{"num_hidden_layers": 13, "hidden_size": 576, "num_attention_heads": 18, "num_key_value_heads": 18, "head_dim": 32, "intermediate_size": 1536, "vocab_size": 21730, "hidden_act": "swiglu", "norm": "rmsnorm", "norm_place": "pre", "norm_eps": 1e-05, "positions": "rope", "rope_theta": 10000.0, "rope_fraction": 1.0, "qk_norm": false, "attn_scale": 0.177, "bias": "none", "tie_word_embeddings": false, "parallel_block": true, "init": "normal", "init_std_qkv": 0.0199, "init_std_o": 0.0039, "init_std_up": 0.0199, "init_std_down": 0.00239, "init_mimetic": 0.5, "optimizer": "muon_variant", "learning_rate": 0.0136, "lr_mult_o": 1.5, "beta1": 0.95, "lr_head": 0.0107, "max_grad_norm": 2.0, "warmup_steps": 200, "schedule": "wsd", "decay_fraction": 0.901, "decay_shape": "linear", "final_lr_fraction": 0.05, "batch_tokens": 262144, "max_seq_len": 1024, "doc_mask": true, "z_loss": 0.0001, "train_tokens": 1354000000, "max_steps": 5166, "dataset": "wikipedia_en"}
MLP neurons of a small language model. Each row is named by its layer, matrix (gate and up: input weights) and neuron, and shows model dimensions 80-143. Each number is 50 + 12 x the weight over its row's rms, rounded and kept within 0 to 99. A neuron's up and down rows have the sign that makes its largest values positive.
A block is one neuron, or neurons of one layer that tend to fire together. After each block is what it responds to, as a language model described it from the Wikipedia text at the highest values.

L7.gate24:57 44 50 14 49 61 38 28 41 52 78 52 46 50 63 40 39 44 63 55 61 61 52 63 53 45 57 52 54 71 52 58 61 39 51 53 52 59 44 47 50 62 63 49 30 72 72 45 62 46 40 66 34 55 27 34 65 48 52 45 55 61 57 68
L7.up24:57 50 41 30 46 46 62 54 51 39 40 46 69 34 48 44 43 43 61 35 73 40 44 43 50 15 54 39 77 70 49 63 38 45 40 45 35 35 45 64 36 62 34 43 48 45 60 56 53 33 48 66 31 51 28 62 52 54 61 54 64 59 61 74
L7.gate107:63 50 47 39 50 69 28 47 43 52 52 55 57 34 44 53 40 59 67 41 54 60 53 55 57 32 46 62 47 26 63 42 53 50 54 33 59 16 67 49 49 53 44 46 70 54 57 33 33 55 89 76 44 38 54 29 72 28 49 69 64 51 57 64
L7.up107:52 61 49 39 57 63 45 31 34 64 41 60 51 49 42 33 62 31 82 85 49 64 33 37 32 13 50 65 38 42 54 58 44 44 58 30 23 47 57 67 53 43 59 33 54 68 53 47 56 76 49 51 61 50 31 29 63 33 45 64 61 59 30 54
L7.gate348:59 65 50 53 67 63 70 54 40 62 39 64 42 71 44 55 49 50 35 84 43 37 51 43 48 38 57 57 53 86 65 53 60 55 38 53 38 74 44 51 59 47 59 29 34 44 44 35 34 42 45 57 51 55 51 39 30 20 48 48 52 46 68 53
L7.up348:67 42 57 50 68 58 41 66 50 60 44 51 50 53 39 52 34 27 49 51 36 53 58 45 35 46 54 44 36 53 53 47 54 53 59 36 37 52 31 66 56 43 73 42 64 37 32 59 57 39 35 52 58 53 64 42 45 57 83 31 52 73 70 62
L7.gate404:69 50 58 38 58 50 54 51 61 56 39 51 41 66 72 68 44 55 74 53 64 51 67 66 74 55 49 42 51 44 37 63 59 48 38 49 43 50 48 66 48 64 36 42 67 48 58 49 44 51 51 79 51 51 30 40 32 59 66 40 77 46 57 56
L7.up404:39 62 21 60 25 64 33 66 48 60 59 47 38 32 47 50 54 44 45 43 51 59 51 64 45 45 50 46 52 37 57 52 64 50 49 38 33 49 55 26 24 58 50 32 42 57 50 52 68 54 54 41 38 77 40 59 63 55 63 26 39 55 44 68
L7.gate616:42 54 32 63 44 45 51 53 60 53 55 58 79 60 55 53 35 50 37 40 53 54 58 41 33 47 46 51 52 33 60 58 51 56 43 41 51 34 52 43 59 42 48 45 31 56 49 51 44 45 45 52 40 59 24 72 42 38 33 64 57 55 38 52
L7.up616:44 65 62 53 47 65 57 54 50 54 49 62 63 54 60 25 41 41 63 53 50 72 63 56 49 34 53 39 48 48 55 51 36 42 54 44 50 47 39 61 68 51 59 71 46 57 28 55 49 47 21 34 52 30 27 52 57 57 39 64 64 37 58 61
L7.gate673:57 62 47 51 34 41 52 58 53 31 47 49 58 61 63 67 55 45 48 14 60 52 48 38 60 53 56 67 37 55 32 44 44 55 55 34 59 64 44 31 43 50 56 33 40 60 50 57 35 59 47 41 18 48 56 38 48 53 49 60 39 57 48 88
L7.up673:48 47 50 50 78 39 59 31 38 63 47 58 31 69 30 43 38 37 51 46 42 45 76 64 36 44 40 43 42 40 41 48 51 54 42 41 72 66 61 53 66 50 57 54 57 51 66 70 46 57 48 54 58 65 40 49 45 55 48 41 58 30 29 50
L7.gate780:64 43 53 51 41 50 47 42 58 40 33 67 29 39 31 43 48 42 48 43 41 58 40 73 56 29 48 43 55 34 49 31 51 55 52 48 63 29 32 50 34 57 47 51 60 53 85 45 62 45 49 45 32 42 32 52 53 57 44 37 65 55 66 23
L7.up780:43 33 61 41 33 42 28 42 45 40 59 69 37 39 48 48 74 40 46 48 47 54 47 54 40 57 45 33 43 50 41 10 70 59 44 40 60 33 32 31 33 50 33 59 47 51 56 43 74 44 52 34 49 32 18 51 48 42 50 43 62 54 38 48
L7.gate807:38 65 39 39 55 51 44 47 55 49 21 61 57 31 61 47 45 64 47 53 47 54 37 46 31 41 53 54 36 62 59 53 53 40 50 62 64 45 50 55 32 65 56 50 49 41 52 58 72 34 52 70 49 60 45 61 41 49 54 71 67 51 37 75
L7.up807:38 42 25 62 62 55 39 44 46 29 29 44 66 50 57 64 43 42 60 33 57 48 50 47 63 56 58 61 67 66 66 26 43 49 63 53 38 57 45 44 47 52 54 41 63 48 59 53 39 56 40 55 52 70 38 48 32 69 29 44 53 66 56 58
Responds to: Periods of a person's life. Time-span nouns and role verbs in biographies, e.g. years/time/days after "spent his", served "as", or "he was".

L3.gate59:36 42 41 54 33 71 45 53 61 51 51 57 65 56 54 59 61 56 35 47 38 56 46 55 65 52 47 36 42 41 50 45 30 46 45 40 81 45 53 73 50 61 40 56 66 61 61 63 69 68 54 44 41 34 47 59 61 41 32 51 35 48 59 51
L3.up59:44 63 52 52 56 58 50 53 76 61 53 45 34 48 44 42 41 55 39 44 48 49 38 53 63 66 54 38 69 56 48 50 54 51 46 49 63 48 64 61 50 65 51 67 63 39 59 29 33 49 41 61 41 46 43 78 66 27 61 58 25 45 50 47
L3.gate88:48 31 53 36 75 16 36 56 53 50 42 35 42 54 35 60 55 53 37 30 41 56 68 49 48 70 57 81 34 43 53 65 47 55 45 35 59 60 57 41 40 41 39 50 43 52 42 46 57 70 46 57 52 50 31 82 63 59 49 50 51 42 43 56
L3.up88:51 49 59 46 67 23 37 43 53 46 55 56 70 46 53 56 34 43 55 29 40 43 44 49 35 47 38 78 52 56 54 60 40 45 38 42 54 54 40 54 59 40 60 63 47 42 63 56 46 58 41 51 53 45 32 45 43 55 44 35 45 44 44 59
L3.gate1063:64 86 59 41 55 42 68 50 52 46 56 52 53 69 57 43 52 69 42 37 45 67 26 29 47 60 24 33 52 46 52 48 57 84 45 58 68 55 54 59 40 31 52 54 36 46 76 38 68 35 60 50 60 58 44 36 49 56 39 33 69 67 59 79
L3.up1063:73 52 43 47 45 57 48 60 65 31 37 44 47 64 45 61 37 50 49 36 67 51 55 53 39 50 52 39 59 57 26 66 36 75 33 44 52 49 53 40 59 39 60 85 66 47 68 44 56 45 53 45 59 31 43 59 50 63 52 39 49 66 54 59
L3.gate1067:47 42 37 48 49 56 58 70 54 50 56 44 56 66 69 59 48 59 77 67 41 66 51 40 45 38 46 50 39 60 42 35 25 51 70 59 25 49 42 46 53 53 64 66 57 43 80 32 35 54 32 40 58 41 35 76 46 79 56 38 65 36 53 75
L3.up1067:58 65 55 58 53 42 61 54 34 41 35 57 42 81 61 56 64 56 37 60 26 63 69 39 59 59 48 52 58 46 48 45 41 64 68 62 63 41 53 40 61 49 37 45 59 39 50 35 43 55 60 58 44 67 48 55 52 63 62 54 58 40 51 50
Responds to: Light verbs taking objects. Common action verbs such as take, make, help and gain, usually after to, would or a subject, as in took advantage and making his doubts; weaker on word-pieces starting section headings (D·ate, D·war·ves).

L3.gate210:41 60 52 53 29 34 61 69 60 50 61 49 44 63 48 49 62 35 56 62 46 25 47 49 56 31 44 65 62 52 59 47 63 74 54 45 38 32 50 64 40 51 59 51 57 43 45 60 68 61 47 51 55 58 37 48 72 73 55 54 44 44 44 23
L3.up210:53 64 58 55 44 21 62 24 52 45 62 44 51 46 58 48 59 25 57 61 47 57 55 68 48 63 50 46 63 64 47 52 46 69 43 72 58 29 46 51 49 30 50 47 51 57 65 61 43 42 54 56 36 59 41 48 56 46 64 36 50 52 61 50
L3.gate380:53 30 66 52 52 15 62 63 43 55 39 34 53 49 50 27 50 43 54 43 27 40 67 61 55 44 44 70 37 44 57 54 60 61 43 53 54 65 47 76 40 54 63 61 46 67 51 50 77 42 36 60 12 62 44 59 45 51 34 38 58 52 39 34
L3.up380:63 55 51 58 66 12 50 62 30 39 67 43 48 46 38 39 64 42 54 65 34 58 51 61 43 53 49 45 44 50 60 66 55 63 66 61 39 74 48 52 38 32 59 71 37 57 67 53 72 48 35 31 28 50 47 55 59 62 51 50 71 45 52 40
L3.gate916:51 43 28 52 48 52 44 71 56 50 53 50 29 51 37 54 56 51 40 31 68 50 65 29 58 47 52 68 39 62 56 66 49 48 68 43 60 38 57 43 66 40 56 62 57 40 48 54 56 61 50 68 49 50 43 43 53 56 54 67 75 53 51 36
L3.up916:55 55 32 56 53 67 52 49 40 46 60 45 58 75 56 50 39 60 47 52 62 63 45 37 54 52 34 68 65 82 53 66 46 74 44 40 58 55 54 59 53 40 51 59 42 51 70 19 47 49 62 51 39 57 47 49 36 51 60 49 40 45 47 35
L3.gate1274:63 46 36 29 49 65 52 42 54 47 35 44 43 80 67 50 26 37 48 53 68 60 43 47 43 57 35 61 46 54 66 33 58 28 37 54 65 57 48 56 51 51 50 38 67 70 35 42 49 65 45 36 24 42 61 63 46 52 33 71 44 76 30 28
L3.up1274:66 60 61 64 56 54 44 45 55 58 40 52 38 58 60 36 52 25 56 38 63 62 51 43 55 45 40 29 64 48 62 49 48 43 70 25 35 47 42 37 35 56 49 27 65 42 30 61 53 27 60 72 40 51 37 42 50 40 48 59 55 52 36 28
Responds to: Name-joining connectors. Hyphens, dashes, slashes, "and" or "&" linking two parts of a compound proper name, such as Gardner–Webb, Florence-Graham, Securities and Exchange.

L4.gate42:37 57 33 55 38 49 48 31 48 28 52 57 52 29 29 50 61 53 45 56 37 60 27 35 38 33 52 55 36 46 41 58 49 37 72 58 19 57 50 40 45 57 72 76 51 44 66 58 58 58 49 38 57 55 52 34 56 75 48 71 45 67 45 45
L4.up42:42 55 34 48 45 41 62 72 50 35 66 44 35 70 22 26 62 76 61 52 59 42 34 24 54 51 35 63 40 46 51 34 31 44 74 53 48 52 37 41 31 35 60 67 64 55 90 47 47 48 61 39 58 54 54 51 47 30 46 58 56 49 37 45
L4.gate432:47 46 61 51 35 51 51 62 45 47 34 47 76 39 60 48 56 69 62 48 39 69 42 34 67 56 48 57 43 58 45 42 72 55 53 64 69 59 43 65 50 65 78 42 53 41 47 65 45 63 58 59 33 54 57 57 43 56 60 38 60 50 45 71
L4.up432:59 52 62 52 56 35 36 46 54 51 57 37 25 54 71 25 29 30 56 45 36 41 32 57 51 39 69 41 35 66 47 63 25 64 48 56 35 68 49 41 72 66 59 47 40 43 60 46 70 69 64 35 50 47 44 58 44 52 49 68 41 43 44 53
Responds to: Compound-word hyphens. Hyphens joining the first part of a compound modifier or name to the next part, as in well-known, high-speed, working-class, Jean-Louis.

L7.gate421:55 45 65 50 66 50 47 43 38 42 76 58 31 63 55 62 60 53 43 40 64 39 61 39 49 58 45 21 41 68 30 60 38 50 58 43 54 62 30 34 55 60 59 54 45 41 53 45 52 53 65 59 41 42 46 44 44 43 26 53 51 41 65 44
L7.up421:41 64 37 26 47 31 39 49 53 54 60 37 47 45 33 49 62 62 15 56 43 40 55 41 42 84 33 60 58 39 50 72 29 42 40 68 34 39 56 62 64 40 59 53 49 64 44 58 68 53 37 40 67 60 62 69 39 43 41 53 44 54 58 44
L7.gate529:51 72 51 51 38 56 44 34 57 62 40 54 50 67 45 49 37 42 60 24 25 26 34 39 48 33 33 32 32 48 49 47 38 19 49 39 54 28 33 46 53 60 39 59 35 60 35 41 52 55 53 55 44 41 69 54 47 48 51 61 54 81 47 33
L7.up529:44 52 52 72 53 59 54 47 30 60 48 44 68 68 74 49 45 29 60 52 51 91 60 45 69 54 52 58 67 63 49 50 58 43 41 44 70 45 46 55 59 34 33 64 66 39 50 59 50 42 50 58 65 52 39 50 59 44 20 41 65 74 50 68
L7.gate719:68 59 19 60 61 43 57 63 48 53 36 45 35 44 37 60 30 45 59 42 68 44 75 37 57 57 44 29 27 50 54 40 33 43 66 46 60 60 66 38 39 44 43 40 51 57 33 71 65 65 47 49 47 51 52 33 80 46 50 30 53 61 51 30
L7.up719:32 38 59 43 32 40 61 48 49 41 51 23 38 37 59 51 67 46 43 51 62 56 55 37 48 45 60 48 49 42 20 39 38 61 39 52 37 63 42 70 64 43 48 69 54 51 66 43 43 56 36 29 45 36 53 51 53 47 48 87 45 51 46 82
L7.gate720:51 45 40 28 48 67 45 46 57 50 64 46 39 48 56 67 24 66 63 37 47 70 43 57 64 60 43 44 58 68 59 39 56 59 52 54 55 56 57 49 38 67 38 45 65 38 63 35 55 53 40 44 43 41 64 57 59 41 62 36 27 49 54 48
L7.up720:35 43 32 49 48 56 66 38 24 64 46 47 57 33 48 46 39 48 48 46 51 60 62 44 63 30 31 34 69 37 49 23 65 54 50 49 39 61 40 38 38 49 76 71 38 50 48 53 38 45 20 32 53 47 35 42 58 62 56 62 57 44 47 78
L7.gate745:61 54 35 40 50 42 45 58 69 41 52 48 40 54 76 31 31 61 44 46 58 66 53 53 44 52 44 40 44 53 40 48 40 33 39 54 50 47 58 44 50 46 66 60 58 58 65 52 51 63 39 15 36 29 68 49 54 69 46 54 62 21 54 36
L7.up745:66 69 59 38 66 55 54 39 54 31 67 39 34 59 62 52 43 57 42 41 41 38 52 67 54 57 50 54 56 52 40 69 46 59 27 37 37 49 52 39 39 50 65 26 52 63 60 52 34 64 29 37 65 58 32 56 38 58 18 39 34 70 58 59
L7.gate873:32 40 58 39 38 32 67 61 71 57 39 42 46 52 13 65 61 59 53 37 65 93 54 55 41 41 34 58 72 49 43 38 38 39 27 50 36 51 40 66 59 64 70 54 64 69 60 61 40 45 50 57 46 62 50 38 59 48 53 49 63 64 41 41
L7.up873:16 38 48 51 52 23 59 36 34 50 60 57 73 34 57 55 80 49 52 49 52 63 43 50 57 65 42 42 57 37 43 46 38 40 39 43 39 72 56 55 53 55 53 63 56 50 50 54 21 47 46 56 54 44 46 45 49 40 46 38 43 48 51 71
L7.gate1032:32 66 49 54 46 22 50 40 50 32 43 57 45 45 33 48 43 46 64 46 60 50 59 58 57 52 40 39 47 75 32 39 36 33 59 53 46 30 56 35 47 64 53 45 45 54 44 63 59 53 53 51 45 52 51 44 52 37 42 51 51 49 67 35
L7.up1032:54 28 34 33 65 44 45 37 49 37 81 48 57 49 52 48 68 43 46 55 49 30 36 37 83 52 41 57 55 65 53 54 62 26 55 56 43 56 69 27 29 44 29 45 59 46 94 47 49 52 50 58 52 48 70 45 36 57 57 44 47 64 73 64
L7.gate1247:71 36 54 26 46 39 42 43 63 38 80 40 39 19 45 31 43 58 57 66 29 35 67 61 46 43 34 34 48 38 34 51 63 60 68 21 52 62 22 60 54 67 65 48 60 59 32 65 56 64 51 13 43 41 44 42 36 50 65 52 36 38 53 44
L7.up1247:63 40 34 43 39 51 57 37 56 31 57 10 85 57 63 68 61 53 64 46 55 58 29 65 32 30 56 50 48 50 52 43 57 52 55 54 68 66 40 78 48 20 37 55 56 29 54 52 44 74 37 50 39 62 39 29 34 50 46 69 59 66 46 49
Responds to: Compound-word joining hyphens. Hyphens joining a prefix or first element to the next word, mainly after non, also mid, self, half, so (non-consecutive, mid-1986); sometimes and or out linking phrases.

L4.gate287:48 53 35 44 55 51 44 44 47 44 28 41 67 52 68 28 48 41 20 50 73 47 43 49 48 50 64 70 23 67 73 68 58 64 67 56 42 46 45 45 32 61 61 75 32 46 48 73 51 40 61 63 67 45 55 70 39 65 58 43 50 48 70 68
L4.up287:63 60 62 73 50 51 65 41 49 47 39 70 58 58 55 47 18 47 53 68 59 35 34 35 48 33 53 37 38 45 35 43 45 45 40 52 42 67 47 62 72 60 42 39 59 24 46 62 48 44 44 42 69 31 46 50 45 41 47 45 65 48 53 41
L4.gate918:64 31 38 45 42 50 46 33 42 53 30 61 54 57 53 45 52 50 60 66 31 54 58 37 43 25 53 82 43 65 45 59 43 52 60 53 42 79 43 51 38 59 51 27 59 54 49 65 43 70 43 50 35 43 61 59 47 53 55 58 66 39 72 65
L4.up918:70 59 51 47 64 51 34 39 73 37 57 74 52 59 62 66 09 45 41 52 64 68 74 44 46 70 52 47 56 70 34 50 47 49 57 59 47 61 36 49 54 41 46 45 71 51 57 44 51 51 66 10 72 55 27 56 46 67 56 46 66 43 65 56
Responds to: Verb after a subject. Auxiliary "do"/"did" right after a subject pronoun, usually before "not", plus other main verbs starting a predicate (died, takes) and clause-joining "but".

L3.gate919:62 55 51 46 59 47 83 50 77 42 50 50 45 60 42 37 32 23 65 63 72 46 61 46 51 30 48 35 42 56 50 59 70 47 61 58 55 67 62 45 40 84 51 41 52 36 69 52 35 33 38 64 49 58 61 43 48 46 42 50 26 57 25 31
L3.up919:49 70 62 38 42 41 52 41 59 45 53 38 42 58 65 15 40 49 48 42 49 71 59 37 52 53 55 61 50 43 60 47 59 40 50 38 26 57 72 47 51 52 54 42 44 66 45 61 54 33 33 46 63 25 44 46 39 32 57 44 10 48 54 64
L3.gate1064:61 61 44 67 50 54 52 53 43 70 54 73 49 64 28 51 61 60 38 78 47 60 29 43 59 17 47 51 55 51 48 56 64 50 39 33 55 60 61 51 43 79 45 63 52 46 56 55 71 50 68 48 50 43 55 52 59 44 39 76 50 57 50 51
L3.up1064:53 63 39 60 54 25 50 38 40 56 58 62 61 47 46 37 54 47 57 69 53 49 60 38 39 47 38 52 56 56 51 57 59 38 56 19 32 55 60 51 71 74 50 44 34 43 51 58 52 64 41 45 56 47 58 67 57 29 70 59 31 58 42 54
L3.gate1338:32 38 53 59 63 77 43 50 37 58 37 44 51 32 36 52 58 43 44 42 57 60 27 55 51 49 52 49 48 56 41 37 66 39 59 52 68 56 47 60 49 71 68 63 45 56 44 50 41 29 72 55 37 44 64 67 57 44 54 33 67 48 43 37
L3.up1338:57 37 44 58 57 49 36 31 39 67 38 53 72 31 20 41 59 43 54 42 27 59 28 63 51 58 56 47 42 45 46 31 43 39 57 57 50 25 59 40 57 62 40 67 41 58 52 66 54 33 65 64 36 42 54 59 59 40 58 36 51 55 29 42
L3.gate1410:52 60 73 49 50 47 39 32 45 61 66 62 53 26 29 55 34 54 51 51 70 51 40 70 57 67 55 62 39 30 62 47 45 49 44 41 34 57 50 47 24 52 34 44 56 31 70 50 46 57 58 53 66 51 39 69 74 48 16 56 25 61 67 62
L3.up1410:60 57 46 55 54 57 41 48 73 34 63 61 68 49 52 45 55 51 57 62 49 44 45 41 47 56 42 49 54 43 38 45 55 48 54 36 45 39 54 47 54 72 53 52 40 58 53 40 55 51 35 55 57 52 57 44 44 43 46 59 39 64 59 41
Responds to: Time-period nouns. Nouns naming spans of time (month, year, season, decades, months of the year) in narrative history, often after a/in/the, as in "A month later", "a year of", "the season".

L7.gate95:48 65 67 67 55 47 42 36 52 40 30 44 36 50 27 43 56 60 64 59 31 43 54 38 47 54 32 59 66 54 73 30 74 60 65 29 49 54 54 57 68 58 43 62 36 29 45 61 48 67 66 35 45 55 55 65 63 55 54 48 51 61 68 56
L7.up95:55 51 45 64 35 52 45 67 57 32 59 63 60 55 52 26 66 49 67 59 53 65 44 33 43 61 42 51 51 40 45 50 38 51 44 62 44 36 34 45 62 72 67 48 65 50 43 48 55 64 61 51 58 31 55 81 61 71 35 43 73 55 31 58
L7.gate164:58 67 55 51 57 67 54 62 57 61 62 38 43 52 71 38 34 43 39 50 43 55 47 58 28 37 62 53 58 48 56 49 52 38 54 62 46 49 32 72 49 59 52 56 59 43 34 56 51 40 41 33 55 44 53 21 62 70 64 21 47 71 62 60
L7.up164:33 57 50 38 56 78 38 68 51 45 52 43 42 52 21 40 52 52 41 56 52 59 47 76 41 47 56 43 46 50 40 24 43 63 59 24 42 54 40 60 73 38 52 60 64 66 60 45 57 60 39 48 52 50 44 36 53 42 48 37 38 61 37 39
L7.gate435:49 49 62 28 70 72 36 40 52 53 43 63 40 33 43 49 58 70 39 54 47 72 60 53 57 59 52 42 57 48 50 45 48 56 59 57 58 59 67 33 62 27 37 43 57 77 78 46 49 43 47 57 39 39 51 47 61 60 65 38 77 48 51 43
L7.up435:55 54 55 37 47 67 55 54 48 35 44 33 27 55 57 46 60 70 60 54 51 50 48 55 44 72 59 64 43 69 57 43 55 32 32 43 50 56 60 53 53 58 29 60 72 47 64 36 61 60 31 40 66 65 54 40 57 57 32 44 52 82 61 26
L7.gate580:53 51 38 44 35 68 45 49 46 51 84 37 46 45 48 62 23 62 60 27 55 43 51 51 57 60 53 47 66 44 39 66 37 47 56 53 42 50 53 50 37 53 49 46 43 56 59 66 41 44 35 57 53 35 51 44 36 42 49 34 56 57 41 50
L7.up580:30 49 62 60 58 49 47 48 63 69 53 37 45 40 66 56 43 39 75 61 47 55 55 77 42 50 53 36 45 44 42 69 46 38 59 60 61 38 50 51 48 55 51 50 45 55 72 62 39 45 46 59 52 57 28 41 49 69 43 44 52 51 52 64
L7.gate1090:62 41 60 56 77 46 41 55 64 64 35 55 48 42 57 47 52 45 61 60 59 46 45 58 56 36 48 45 39 54 56 64 49 59 54 55 36 53 26 48 29 49 48 63 43 30 51 57 46 69 55 46 40 37 40 45 36 55 52 60 56 37 46 52
L7.up1090:43 47 66 46 54 47 59 68 55 58 55 49 55 49 57 46 50 31 39 46 32 65 49 40 46 49 51 35 42 63 26 58 51 54 43 47 47 52 34 44 54 54 31 53 51 60 27 54 64 59 55 53 49 55 56 20 44 76 35 65 49 30 52 47
L7.gate1266:52 49 38 39 47 81 22 60 65 48 78 61 48 37 64 43 42 46 62 54 46 46 37 52 55 44 52 37 60 34 44 64 55 41 34 59 59 59 44 44 49 56 45 28 48 44 54 45 67 90 34 50 45 36 45 54 40 70 52 61 55 20 61 37
L7.up1266:36 50 59 46 53 46 27 68 58 48 65 61 45 42 54 74 57 42 46 66 49 50 55 54 60 41 51 67 56 56 49 50 56 52 34 51 57 59 41 31 57 46 46 49 59 57 26 67 53 70 46 45 42 36 53 58 42 55 33 54 64 69 60 39
L7.gate1344:55 41 21 55 53 39 57 39 49 33 60 51 44 58 57 61 57 57 46 32 23 61 76 81 56 53 47 35 46 34 71 44 43 47 52 20 47 32 51 44 56 53 53 42 62 57 50 53 46 43 44 44 40 39 54 53 51 30 67 43 64 58 45 43
L7.up1344:45 47 65 33 33 47 48 61 45 49 52 45 54 42 57 50 44 41 65 48 41 62 70 52 39 39 39 67 43 62 39 48 40 43 51 49 24 39 40 46 64 58 57 64 67 23 46 28 52 43 36 45 37 41 45 57 59 45 49 78 73 61 38 43
L7.gate1455:31 48 58 49 63 40 62 53 28 46 44 49 47 48 56 65 40 62 41 36 42 23 41 58 32 58 53 54 44 42 59 53 69 55 55 46 49 62 31 51 53 47 64 37 54 33 38 60 62 64 57 33 58 45 27 46 67 69 58 38 21 35 56 58
L7.up1455:54 51 48 40 57 27 57 57 57 41 64 40 41 69 56 44 68 65 41 29 34 56 50 40 49 47 48 42 56 56 62 62 37 38 48 62 46 31 54 66 55 50 46 48 48 82 49 43 69 47 44 44 59 71 50 49 72 58 68 43 64 45 48 33
Responds to: Take in light-verb phrases. Mainly forms of the verb take (take, took, taken) opening set phrases like took place, take over, take up, taken its toll; weaker on scattered digits in tables and coordinates.